{
  "n_layer": 8,
  "d_model": 256,
  "n_head": 8,
  "n_kv_head": 8,
  "head_dim": 64,
  "d_mlp": 1024,
  "vocab_size": 2048,
  "activation": "gelu",
  "norm": "layernorm",
  "norm_place": "pre",
  "norm_eps": 1e-06,
  "positions": "rope",
  "rope_base": 10000.0,
  "rope_fraction": 0.25,
  "qk_norm": false,
  "attn_scale": 0.125,
  "bias": "all",
  "tie_embeddings": false,
  "parallel_block": true,
  "init": "normal",
  "init_std_qkv": 0.0302,
  "init_std_o": 0.0,
  "init_std_up": 0.0302,
  "init_std_down": 0.0,
  "optimizer": "muon_variant",
  "lr": 0.00842,
  "lr_mult_up": 0.867,
  "lr_mult_down": 2.0,
  "beta1": 0.95,
  "lr_head": 0.00605,
  "grad_clip": 0.5,
  "warmup_steps": 200,
  "schedule": "wsd",
  "decay_fraction": 0.566,
  "decay_shape": "linear",
  "final_lr_fraction": 0.0,
  "batch_tokens": 16384,
  "seq_len": 2048,
  "doc_mask": false,
  "train_tokens": 166900000,
  "steps": 10187,
  "dataset": "wikipedia_en"
}
MLP neurons of a small language model. Each row is named by its layer, matrix (down: output weights) and neuron, and shows model dimensions 128-255. Each number is 128 + 32 x the weight over its row's rms, rounded and kept within 0 to 255.
A block is one neuron, or neurons of one layer that tend to fire together. After each block is what it responds to, as a language model described it from the Wikipedia text at the highest values.

L4.down1 [ 92 178 137  89  94  77 181  76 151 149 109 117 111 102 106  83 102 152 129 137 177 159 124 131 153 106 184 152 110  92 147 160 145 177 133 118 106 118  89  84 120 140 125 117 101 163 139  73 165 158 129 155 138 147 129 129 143 142 145 182 113  99 127 117 179 119  96 178 107 174  70 147 108  82 106 178 172 157 120  72 148  80 166 125 108  70 133 170 119  88 167  69  69 184 131 140 154 127 176  97  83 112 148 174 130  93  94  93  90 100 202 104 140 166 173 135 137 113 145 188 109 120 206 193 140 115 164  69]
L4.down179 [ 89 103  92 131 140  97 119 128 131  90 150 143 140 160 132 135 159  76 117 138 103 177 124  96 117  51 158 164 192 129 153 114 114  99  86 140 114  85 179 112 123 131 157 116 112 117  68 127 202 117  75 151 171 146 129  99 141 230 129 144 156  84 123  93  80 101 172 126 163  82 109 208 130 120 137 164  94  73 116 229 145 153  98 186 136 187 125 127 107 184 125 117  67 101 105 141 209 100 116 146 193 131 123 114 168 110 109 105 136 190 152 194 112 132  97 204  78  60 188 158 146 137 142 144 125 100  95 146]
L4.down182 [162 155 122 115 180 127  86 132 108 110 158  84 104 152 162 126 121  99 141 138 109 139 137  89 126 106 131 153  79  93 124  85 115 126 168 170 131 170  89 101  84 167  89 107  99 169  75 101 188 140 114 108 177 116 107 104  99 126  85 107 127 136 120 130 126 102 135  96 106  95 176  84 149 147 113  93 117 167 120 119 104 125 100 113 135 107  93 119 168 105 201  90  73 158 125 141 122 123 112  70 211 156 123 126  93 151 148 105 201 151 182  63 150 159 145 121 155 157  80 137 141 135 109 116 164  50 144 105]
L4.down184 [100 138  92  87 150 155 120 190 125 147  78 129 135 151 175 142 100 141 139  36 178 138 106 147 150 119  91 114 152 111 145  89 115 119 113 139 151 112 143 108  77 116  97 135  53 135 114  82 106 121 129 170 133 140 137  81  98 108 186 154 167 177 167 154  86 146 151 219  94 127 183 104 137 172  73 116 108 118 121 134 150 129 104  49 157 153  86  75 117 162  96  86 150 124  96 134  96  87 171 120 129 186 141  85  94 106 104 165  96 186 112 170 129 151 134 139 128 161 114 111 103 183 144 135 104 131 109 140]
L4.down261 [162 139  72  90 117 180 133 112 135 131 101 139 147 218 141 152 117 125 127 166  91  71  47 143 200 128  58 156  86 128 123 148 147  81  93 163 111 136 114  94 102 149 103 114  92 120  77  98 122 107 113 157 112 169 173 139 167 113  92 166  74 182 123 117 133 116 107 137 118  49 116 141  95 193 169 168  75  91 167 183 156 113 103  81 148 152 150 124  97 156  50 121 120 139 130 145 178 107 155 112 161 128 127 136  99 117 101 151 125 152 105 144 134 116  67 156 180 166 144 166 121 149  85 117 110 113  59  83]
L4.down507 [161  87 125  84 179 147 114 122 149 155 176 173  80 107 134 157 193 159  38 108 187 112  87 198  81 133 126 137 153 139  88 127 139 110 142 153  62 145 140 131 195 140  76  86 134 109 145 125 165  76 136 150 143 118 129 121 166  82 133 134  81 143 125 106 122 149 173 145 137 144 134 154 138 142 130 129  76  77 158 155 139 160  94 166  82 107 189  69  81 197 108 109 145 105 106 120 100 127 121 131 137 102 114 209 159 209 128  72 166 109 142 165 151 163 151 144 130 125 149 153 159 197 149 166 161 117 175 194]
L4.down549 [213  64 143 162 170 118 115 119  93 135 133 210 163 112 129  91 148 104 155 122 141 133 142 102 174 131 157 116 151 137 170 156 136  61 140 110 125 112 158 115 149 167 114  86 140 158 108 138  82 143 158 129 101 142 171 190  66 124 134 205  96 126 118 119 135 177 117 111 113 118 150 132  97 152 124 198 134 123 118 147 121 154  95 141  84 132 137 158 164 159  97 165  74 121 113 136 117 114  93 135  92 118 176 156 123 111 118 123 127 102 108 155  39 107 152 171  79 162 133 183 162 118 112  84 134 149 123 166]
L4.down887 [112 149 100 164 104 118  78 127 124  69 145 108 166 142 150  71 107 126 166 120 113  80 126 136 117 123 100 139  96 153 122  82 101 154 111 206 136 180 125 141 154 129 136 151 161 144  64  86 113 160 133  76 119 132 140 137 137 178 147 176 125 164 131 148 149 116 149 172 142 104 116 128 159  96 114 113 158 136 173 115 145 170 140 160 135 147 174 126 129 138  59 121  92 146 140 135  79 175 107 128  61 175 113 108 159 141 125  93 111 138 198 149 159 111 166 156 121 167 126 144 116 138  83 169 129 146 126 141]
Description: Short word-piece tokens that continue a word after a split-off prefix like un- or in-, as in un|sure, in|surance, in|sight.

L3.down22 [123 211 164  68  97 138  91 171 111 118 134 135 164 152 115 110 158 100 156 125 106 155 182  77  73 156  49 139 119 193 130 147 102 107  71 104 120 133  88 121 150 141 164  72  51 116 140 144  90 120 122 136 138 110 130  77 140  63 102  98 161 127 158 140 152 202 178  90 164 164  99 123 130 177 119 122 160 105 159 123 204 151 119 114 145  75 103 120 126 135 122 115  70 131 104 122 125 129  79  81 109 175 151 120 148 139 163 129 160 140 148  96 106 142 156 137 114  92  91  96 142 130 156  88  93  77  88 166]
L3.down24 [137 164 121 141 147 125 168 101 155 155 120 145  97  91 105 168 137 119 116 113  27 157 142 111 178 142 126 113 150 105 100 140 179 182 108 136 145  98 138 145 154 129 114 128 133  84 121 142 161 166 121 160 148 188 134  86 120  79  56 115 115 142 142 104  91 157 181 147 139 172 137 130 106 160  97 126  91 189  47 145 113 112  66 101 157 135 116 132 189 134 111 147 105 132 138 118 179 103 143 171 156 154 115 156 110 156 106 108 163 140 166 123 165  92 142 147 151 116 102 139 128 180  96 125 164  91 173  91]
L3.down62 [139 123 137 136 188 180 115  84 123 124 119 157 138 149 142 109 131 120  84 144 108 110 183 155 156  89 111  78 141 161  54 141  86 111 100  87 131 166  87 178 107 116 167 143  86 143 177 127 144  94 195 110 120 110 139 147 159 128 114  80  60  88 115 143 139 167 133  85  76 104  76  70 117 118 169 122 154 110 164  91 111  74 151 165 113 123 146 152 158 133 104 146 117 117  96 121 127 169  89 171 120 147 135 107 119 114 130 171 153  47 138 107  97 191  94 101 122 109 139 104 140 121  10 112 157 152 123 119]
L3.down76 [117  55  49 143 140 168 140 127 135 161 159 188 139 154 150 118 120 115  99 118 175 170 144  79 126  63 128 110  74 133  93 175 135 117 103 107 135 126 152 107 114 135 106 118 123 182 141  68 157  96 149 129  99 117  82 103 155 139 140 146 106 141 119 126  91 151 115 162 131 133 134  89 157 169 139 162 155 128 163  83 169 153  91 135 110 163 102 118 224 206 125  92 100 103 130 120 109 131  98 167 128 160 126 129 107 139 216  82 144 116  92  68 160 111 110 161 151 129 145 116 158  73 149 152 146 172 133 149]
L3.down173 [171 123  91 139 149 127 120  57 125 191 119 173 104 123  65 148 168 152 152 129 112 134 132 116  96  85  39 108 195 195 118 117 161 178 147  93 101 106 102 158  81 122 153  96 158  94 156  90 171 130 104  96 103 189 172 122  71  99  66 137 109 150 144  79 152 177 164 165 156 126 113 106  85 119 137 151 168 105 101 144 159 108 173 100 170 182 122 125 204 175  96 131 123 164 161 154 124 132 144  99 118 120 128 172 175 112 149 108 125 111 145 181 138 129  55 126 107 134 132  98 104 123 157 120  94  92  71  83]
L3.down304 [122 179 102  79 122  86 101 126 173 151 160 140 189 190 159  96  64 136 111  89  69 100 196 188 102 129 123 100 138  93 192 122 142 146  88 120 157  98 205 130  96 125  80 151 140 101 161 150 114 122 103 158 141 169 101  95 126 130 124 166 129  99 128 104 113 121 120 116 136 137 116 119 171  83 123 162 118  78 152 127 124 176 102  98 104 115 124 133 152 151 162 105  47 132 168 108  87 104 159 140 153 123 140 108 185 118 126 105 130 175 161 105 129 141 105  84 163  98 196  92 100 103  65 129 146  69 141 144]
L3.down646 [202 171  86  72 133  94 160  97  90 139 157 138 113 123 106  95 150 139 146  98 107 120 169 136 101 122 141 167 141  78 182 109 151 128 110 165 121  76 196 112 118 126 102 175 142 127 120 156 139 107 116 117  70 102 139  87 131 127  97 147 104 124 139 108 110 167  73  71 123 153 156 125 122 145 160  71 149 109 112  65 123 150 151 121  73 150 115 126 165 153 164  87  76 103 169 114 129 116 154 174 158  93 114  53 147 133 113 131  70 100  88 215 134  99 168 147  86 154  99 151 100 112 130 125 169  92  75 139]
L3.down1009 [121 157 141 109  85  92 115  90 126  84 139 167 105 108  97 125 135 138 147 183  73 139  91 152 146 172 121  92 123 183 128 135 141  97 113  99  56 152 159 139 124  75 121 110 197 129 123 101  91 140  85 172 114 185 160 145  89 160 121  76 165  79 106 112 124 108 177 123 113 143  83  77 152 125 119 214 163 117 124 116 113 105 164 139 114 103  64 195 120 105 128  73 128  61 150 110 136 162 133  82 134  95  74  89 163 140 158 144 108 136 173 120 138 133 116  92  91 121 172 135  96 135 126 167 118 109 109 150]
Description: Second or middle word pieces inside a split word, often after a one- or two-letter start, such as P-om-peii, am-bivalent, acc-om-panies.

L3.down63 [154 148 127  96 123 138 100 125 110 106 111 124 126 126  41 106  76 130 108 140  90  94 133 150 106 108 198 182  98 167 167 110 105 154 145  99 100 160 153 121 126 125 104 129  73 104 127 123  92 135 104  98 142 131 116 125 151 114  85  72 171 110 138 108 146 104 146 130  91  65 191 123 146 105 127 121 141 115 141 181 148 101 138  83 134 122 167 140  98 121 127 118 135 138 148  61 142 124 117 142 124 119 145  75  92 116 143 180 212  85 180  91 107  91  96 133 127  81 118 125 130  81 117 144 125  95 127 158]
L3.down91 [127 117 117  90 129 132 119 152 145 130 114 166 159 141 108 176 167 117 115 138 153 131 137 130 142 146 113 121 145 138 168 191 153 192 112 135 144 186 144 187 103  89 162 140  67  60 130 176 142 204  88 123 108 152 152 149 103 136 126 103 135 161 101 165 137 158 109 123 142 156  98 112 124 149 162 156 150 132  94 156 176 114  65 113 189  64 181 141 128 158 108 134  88 146 156 113 105 245 166 137 138 118 165 163  98 151 120 104 117 173 140 131 117  91 106 181 109  89 122  62 124 111 136 165 156 125 136  88]
L3.down315 [121 153 163 142  72 147 165  89 136 105 116 146 154 114 106 117 125 137 145 125 184 108  97 154 154 124 110 187 137  94 115  91 166 109 139 109 130 110 131 126 145 119  80  75  95 111 162  98  91 148 119  75 160 151 119 117 103 113 162 247 156 131  83 109 110  91 137 159 173 125  87 126  94  77 100 189 132 123 140 152 132 179 146  65 132 114 140 122 154 125  74  88  72 117 105 123 118 153 198 170 149 199 206 180 174 170  52 125 129 131 143 101 186 149 100 156 110 102 105 103 135 102 140 105  91 114  83 148]
L3.down380 [181 112 102 136 153 149 101  82 114 158 116 121 102 168 138 110 127  70  59 129 147 181  88 156 105  98 111 106 134 126 135 131 123 101 110  74  81 146 159 132 124 123 140 177 126 108 113 132 182 110 174 143 135  88  87 187  93 195 139 146 100  76 164  28 107 111 127 117 165  93 107 113 157 156  96 129 137 151 187 116 124 140 154 123 157 109 128  94 167  97 108 124 140 125  59 148 100 175 132 164 104  65 132  82  96  68 159 114 106  98 118 149 174  99 117 114 124 142 117 152 157 132 152 150 176 120 140 104]
L3.down482 [ 91 142 113  96 189 125 153 125  78 159 151 132 170 104 107  99 146 133 137 189 132 108 105  86 184 115 108 146 137  72 129  67 170 140 166  96 169 199 163 123 113 184 106 117 141  81 107 133 101 164 115  78 142  68 114  55 151 125 140 137 149 220 160 158 151 101 102  84 163 126 106  86 124  61 168 145 135 153 107 118 159  73 175 143 129 105 105 150  97  76  98 115  87 161 185 113 157 125 153  88 115 109 155 138 158 129 157 135 108 103 123 157 113 140 136 138 151 139 124 158 152  83 131 101 137  99 107 137]
L3.down629 [122 124 112 152  81 168 157 136 126 170  98 130  55 132 138 197 142 151 133 134  54 144 166 141 146  27 149 113 137 139 147 140 157  72 108 133 121 125 173 110 100 131  60 148 142 116 106 140  68  92 118 147 173 112 116 170  65 108 131 115 112  85  81 132  99 119 140  97 102 196 137 133 167 179 144 106 119 147 121 158 138 129 139  56 123 143 129 141 140  90 140 128 160 166 117 121 154 117 110 118 150 174 154  93 115 138 121  54 131 199  79 173 136 139 138 159 125 133 120 170  54 157 144 110 154  88 149 136]
L3.down788 [ 87 166 159 110  89 121 164 155 153 150 103 121 117 111 124 105 153 207 121 132 121 150 137  60 141 156 131 139 130 151 155 143 123  75 106 208 135 118 207 102  73 131 142 164  71 147 165 155 103  66 128 156 156  96 122 119 134  96  82  85 113 109 149 130 148  76  63  95 167  97 126 111 163 101  92 118  89 139 136  77  77 142 129 181 109 119 102 136 139 122  84 112 154  69 119 117 124 119 148 107 109 105 121  90  90 165 143 149 104 164 177 161 159 181 112 154 119 143 144 120 149 114 153 161 160 128 124 155]
L3.down804 [ 91 111 104  81 128  98 134 154 163 158 132 157 153 109 122 147 186  65 161 122 134 140 171 133  95 133 124  83 150 145 174 162 123 144  93  53 183 112 148 107 154  85 143 120 134 135 161 109 145 112 140 132 151 186 126 111 104 130 170  96  90  99 119 151  99 157 149 148 167 107 107 138  76 119 180 148 157 147 126 124 146 156 184 111 139 143 118 154  74 132 114  62 199 172 102 189 135 131 149 110 140 166 119 128 166 135 140 126 143 134 105 117 132 165 100 118 128  80 119  67  71 143 133 119  73 100 168  40]
Description: Short word-piece continuations right after a word's first letter or two, often an, on, le, as in M-an-agers, n-on-existent, S-an-itary.

L4.down19 [143 106  47 147 111 123 122  97 111 144 156 175 100 125 223 110 186 180 171 103  72 147 103 142 203 161 139 129 125 149 171  88  75 130 131 115 138 121 113 158 162 152 107 142 132 135 156  86 149 165  69  85 117 133 133 163  67  11 189 140 139 174 167 106 106 153 140 189  75 137 147 104 144 100  99 136 162 151 145  98 166 117 209 125 129  88 106  99 138 120  94  96 113 132  99  89 157 106  87  96  93 108 125 160 154 132 103  77 151 106 151  87 118 101 169 100 148 185 117 135 134 106 131 155 133 145 119 138]
L4.down264 [128 167 173 137 164  94 184 155 157 139  69 169  80 117 187 133 158 154 116 204 114 175 102  89 127 131 109 108 148 115  88 117 107 125 119 178 160 100 112 151 145 119  98 160 131 158 101 107  94 112  91  90 198 166 100 150 143 103 132 111 113 146 134 136 140 179 155  90 170 123  77  83 125  96 167 170 107 172  95 164 110 175 116 140 138 123 187  91 159 200 170 176 115  87 157 130 146 165 119 122 161 129  79  95 106  63  98 102 103 137 117 140 117 118 177 157 113 126 174 123  75 203 111 128 105 113 179 132]
L4.down708 [185 139 113 114 124 121 103 121 109 109 109 153 141  99  75 161 120  75 108 124 106 148 149  62 122 152 104  89 121 132 155  88 102  88 179  91 148 151 122 146 157 151 184  99 110 144  95 136 116 136 132  52 183  92 180 144 126  73  64 152 121 125 198 174 153  76  76 103 144 188 118 102 139 135 110 147 140 196 181 153 108 131 186 154  75  93 175  88 108 117 150 132 133 112 139 118 130 138 109 126 114 141  78 189 107 118 161 132 151  78 165 138 100  78  82 117 109 132 127 102 147  98 141 152 172 127 114 134]
L4.down759 [120  71 121 147 152 178 164 148 111 174 147  59  83 150 150 141 130 107 181 173 104 119 123 103 138 115 115 105  76 100 149 122 219 147 115 100 159  58 159 132 115 108 140 102 158  95  99  99  95 134 120 124 115 140 150 181 174  89 123 136 150 161  73 132 129 121 189 114 142 105 130  50 141  91 126  95 115 183 169 164  81 154 116 109  81 129 122  74 172 118 183  71  97 155  69 110 180 120 150 169  98 159 160 162 120 148 132  97  81 101 117  89 143 123  84 193  44 171 173  80  93  80 167 182 102 149 162 122]
L4.down773 [ 97 106 183 102 101 127 144 123  77 106 101 114 123 159 164 135 116 129 141 127  78 125 114 151 166 137 178 163 115 171 131 144 143 136  90 127  81 111 141 128 102 124 103 130 111 139 146 116 178  75 102 172 128 128 141 148 147 177 103 146 140 135 111 157  89 118 130  85 154  85 164 114 102 174 153 124 149 117 114 111 149 138 101 149 148 182  99 156  93  96  86  46 146 109 158 125  94 126 150 125 161 108 136 130 150 181  86 129 128 190 113 152 138 134 154  98 132 160  40 143 177 122  97 128 135  85  78  47]
L4.down790 [114 101 142 124 197 126 218 129 110  76  96 122 141 152 127 173  94 190 117 146 172 110 155  79 142  66 131 164 166 101 140  95  92 123 118 147 123 194 124 123 144  73 127 168 115 100 155  83 114 127 130  91 113 146  98  96 118 120  74 124 154 108 122 155 138 133 132 106 125  86 106  96 106  92 160  77 152 115  79 118 162 132  87 123 109 133 112 170 150 119 118  70 139 108 105 104 111 112 154 195 107 159  60 142 102  63 202 127 183 169  99 121 117 101 111 125 142 151 117  63 143 136 170 135 181 136 175 167]
L4.down888 [118  70 139 137 175 115 128  90 143 121 129 122 114 137 114 111  86  95  92 124 138 112  89 115 119 130 152 127 115  47 124 105 160 142 162 160  70 120 128 124 160 192  90 154  45 126  85 152 179 139 129  60  84 161 113 154 130 127 105 132 108  61  86  80 155 154 149 145 111 143  69 157 128 118 114 129 157 143 135 100 190 140 137 168  91 121 240 146  98  59 145  82  64 129 130 113 114 111 129 126  80 166 139 141 148 146 208  66  58 131 149 131 147 188  93 108  72  85  85 128  89 122 145  76 131  82 109 131]
L4.down989 [149 135 160  73 130 104 173  87 133 112 155 134 157 116 118  96 108 108 155 112  80 120 116 140 123 135  73 159 108 130  59 177  61 101 136 160 139  25 111 141  96 153  56 190 141 143 156  93 203 140  85 124 102 105 129  97 127 134 128 162  98  76 140 147 127 135 137 121 157 151  84 157  96 173 117 183 147 162 162  89 119 131  89  75  88 144 114 168  93 124  91  63  62 107 199 107 100  86 123 142 119 121 142 107 122  91 146 141 152 119 111 177 153 134 170 186 125 135 129 171 163 152 137 102 144 123  58 104]
Description: Short word-piece fragments in the middle of split words, right after Latin prefixes like ad-, rec-, acc-, com-, as in rec-om-mended, ad-m-itted, acc-om-panied; also digits in coordinates.

L3.down388 [155 138 133 152 150 169 133 133 108 113  98 154 151 130  93 160 174 130  90 110  89 141 110 114 161 125 116 145 131  74 176 109 111  69 107 127 163 119 159 137 119 133 140 125  93  77 139 141 149 138 114  62 124 141 144 113 110 160 119 130 101 148 132 204 137 128 112 166 123 146 130 172 125 158 164 163  82 113 145 181 126 107 142  99 128 114 143 148 164 102 136  83 122 140 117 171 226  74  95 147 150 162  78 114 115 139  96  81  95 195  95 158 129 141 137  76 143 127 162 166 193 161  96 112  96  95 130 111]
L3.down601 [182  81 112 178 125 149 148 147  89 171  83 147 194 147 112 119 136 101 102 137 171 143 121  70 130 155 168  72 214 138 151 106 163 140 131 106 133  79 144 161 105 142 137  97  97 112 148 135  97 176 151 158 118 126 147 175 125 149 152 160 131 103  84 158 133 155 126 162 122 117 104 153  84 152 137 194 124 109 146 104 170 155 155 127 131 145 172 135 116  99 106 129 103 123 186 180 145 161 129 109 114 176  59 118 145 158 142 127 114 134 131 124  99 163 154 125 119 131 135  86 172 116 124 123 146 145 135 157]
L3.down621 [177 150 153 204 134 117 162 118 137 131 143 146 119 118  56 123 109 101  96 154 163  83 119 128 119 147 161 111 186 152 145 103 140 132 160 108 109 127  94 111 135 136 148  81 127 139 127 135 132  96 121 145  96 116 171 126 140 182 142 100 110  81 110 173 149 164 112 183 176 139  97 133 124 132 178 144 134 123 168 126 117 133 168 136 159  90 106 110 148  52 166 117 135 124  83 148 161  92 139 106 154  94  40  91 161 111 139  84 112  85 133 156 118  85 181 159 111 105 161 125 199  68  49 164 126  79 122 119]
L3.down655 [169 135 181 176 194 161 214  96 164 190 142 129 164 146 117  98 116 113  68 110  66 134 151  57 142 132  95 159 108 122 106 113  71 113 139  97 120 104 128  89  84  79 118 128 139  75  99 108 142 120 108 158 128 163 143 164 182 113  80 135 135 136 157 151 132 148 122 119 180 139 137 113 146 135 185 127 114 124 148 148 119 173 121  71 100 140 144 110 133 116 125 106 143 148  80 179 102 145  98 159 143 134  47 122 135  94 124 137 165 123 163 148 134 165 156 217 118 144 129 157 146  87  93 108 124 118  91 116]
L3.down704 [135 121 175 108 119 197 181 137 113 107 179 162  78 174 123 199 130  86  56 144 146 160 144 109 119 163  90 121  70  61 160 100 106 143 129 118 147 121 110 123 100 124 112  80 121  93 136 144 133 151 117  84 122 116 180  93 121 136 168 125  71 112 151  26 117 101 107 129 142 115 154 178  94 165 165  99 192 133 110 105 145 141 151 115  94 139 136 126 145 132  97 108 137 109 113 190 131  88 148 173 111  45 115 149 156 100 145 110  82 115 125 119 174 200 133 100 165 113 176 164 154 144 129 118  94 119 125 116]
L3.down737 [151 118 101 201 179 112  86 172 133 162 219 124 172 115 137 142  80 105 154  93 137 138 112 136 111  93 191 113 129  96  69 120 101 111 150  91  67 163 117  90 165  89  89 161 148 125 129 137 173 130 152 133 120  61 144 220 144 122 136  94 178 165 185 160  85  70 123 142 153 130  96 138 161 198 116  88 182 136 116  96  70 149 126 192 141 148 110 106 149 100 119 162 128 138 101 113 126  90 132 124 141 121 102 139 152 154 131 134 168  97 115 132 128  80 133  76 135 126 121 112 145 172  79 110 158 100 127 114]
L3.down741 [189 137 141 160 135 140 142 140  87 169 120 157 175 179  58 138 114 124 111 142 105 107 136  64 156 137 161 106 234 110 140 102 118 176 143 108 132  83 150 127  78 113 143 114  84 155 168 126  77 149 121 102  98 145 168 157 125 155 178 132  99 134 127 132 146 143 118 184 152 166 114 124 109 134 158 153 106 104 124 112 147 130 154 141 134 109 143  89 107  64 104  79 106  97 150 155 145 128 119 133 140 167  95 121 165 177 138 126 112 120 147  96 133 135 195 134 122 147 152  68 146 118 125 132 139 122 161 161]
L3.down973 [153 165 204 147 112 132 160 104 114 124 136 146  99 109  88 155 118 101  91 158 102 145 135  98 151 163 142  96 195 113 126 149 155 156 109 118  98  99 117 149  82 100 171  99 142 118  96 116 166 139 161  98 142 110 147 132 135 146 121  75 131 159 117 211 196 165 107 166  95 153 122 162 105 163  78 151 117 157 107 125  88 124 162 148 137  57 111 100 119  77 130  77  91 123 150 133 140  99 156 158 116 106  38  97 143 142 114  99 116 148 129 129 140 111 126 137 115 152 163 102 146  80 151  76 182 101 137 115]
Description: Final periods and line breaks ending a Wikipedia paragraph, list item or table row, just before a heading, "The", or "|".

L5.down728 [150 167  68 152 140 148 151 103 154  98 112 151 103 149 181 202  85 108 134 156 167 152 151 141 160  29 171 141 100  76 133 112 163  89 100 172  86 153 176 118 129 138 104 137 170 214 157 138  91 127 100 125 118 156 159 120 151 169 129  40  97 124 100 134 107 114 136 106 152 182 126 159  88  82  88 120 116 117 122  78 153 171 168 118 126 144 129  90 102 104  86 171  90 177 115 108 110 102 127 112 133  90 104 144 169 168  99 141 124 133 146 134 159  97 130 160  95 137 102 114 120 149  96 123 105 155 166 116]
Description: Word-internal pieces that continue a word after a prefix, especially un-, such as un-ch(anged), unin-ter(rupted), rein-ter(prets); also leading digits of numbers in tables and coordinates.

L5.down387 [194 132 133 161 143 136 133 151  85 141 180 144 144 138 141 148 144 129 102 111 148 161 134  96 149  69 105 136 172 130 121 128 142  40 149 107 163 120  96 146 140 133 142 120 138 114 121 143 113  81 127 140 103 106  88 133 133 107 131 130 141 174 119 157 124 125 113 142  94 136 108 137 105 150 140 115  93 130 136 113 139 119 150 117 158 142 151  93 100 135 194 142 135 122 141 132  95 156 158 151 155 152 120 160 127 142 117  90 108 107 126 116 153 181 121  96 140 119 144 149  98 144  84 127 137 154 165  70]
Description: Punctuation or breaks closing a name, clause, table cell or list item (",", ".", "|", newlines), strongest right after personal names, e.g. "Michelangelo Fano,".

L5.down157 [106  91 114 159 139  97 129 117 120 183 167 115 117 122 123 119 173 139 125 179  94  78 119 135 161 112 107  79  55 133  50 121 162 181 155 121 117  96 101 104  82 108 124  64 122 123 100 151 164  86 148 117 101 122 168 114 177  97 166 135 142  86  89 140 156 124 109 153 188 126 136 121  66  74 149  71 114 153 130 105 100  81 165 152 159 115 165 147 155 168 122  93 137 159 151 138 159  93 154 191 121  75 163 122 111 161 110 140 156 159 115  91 116 115  95 186 128 180  63  81  87 109  80 123 113 191 120 186]
Description: Short pieces inside a word already begun, such as the d in today, m in Dunfermline, ic in Officer; also trailing 0 digits in numbers, and were/are after "there" before a count.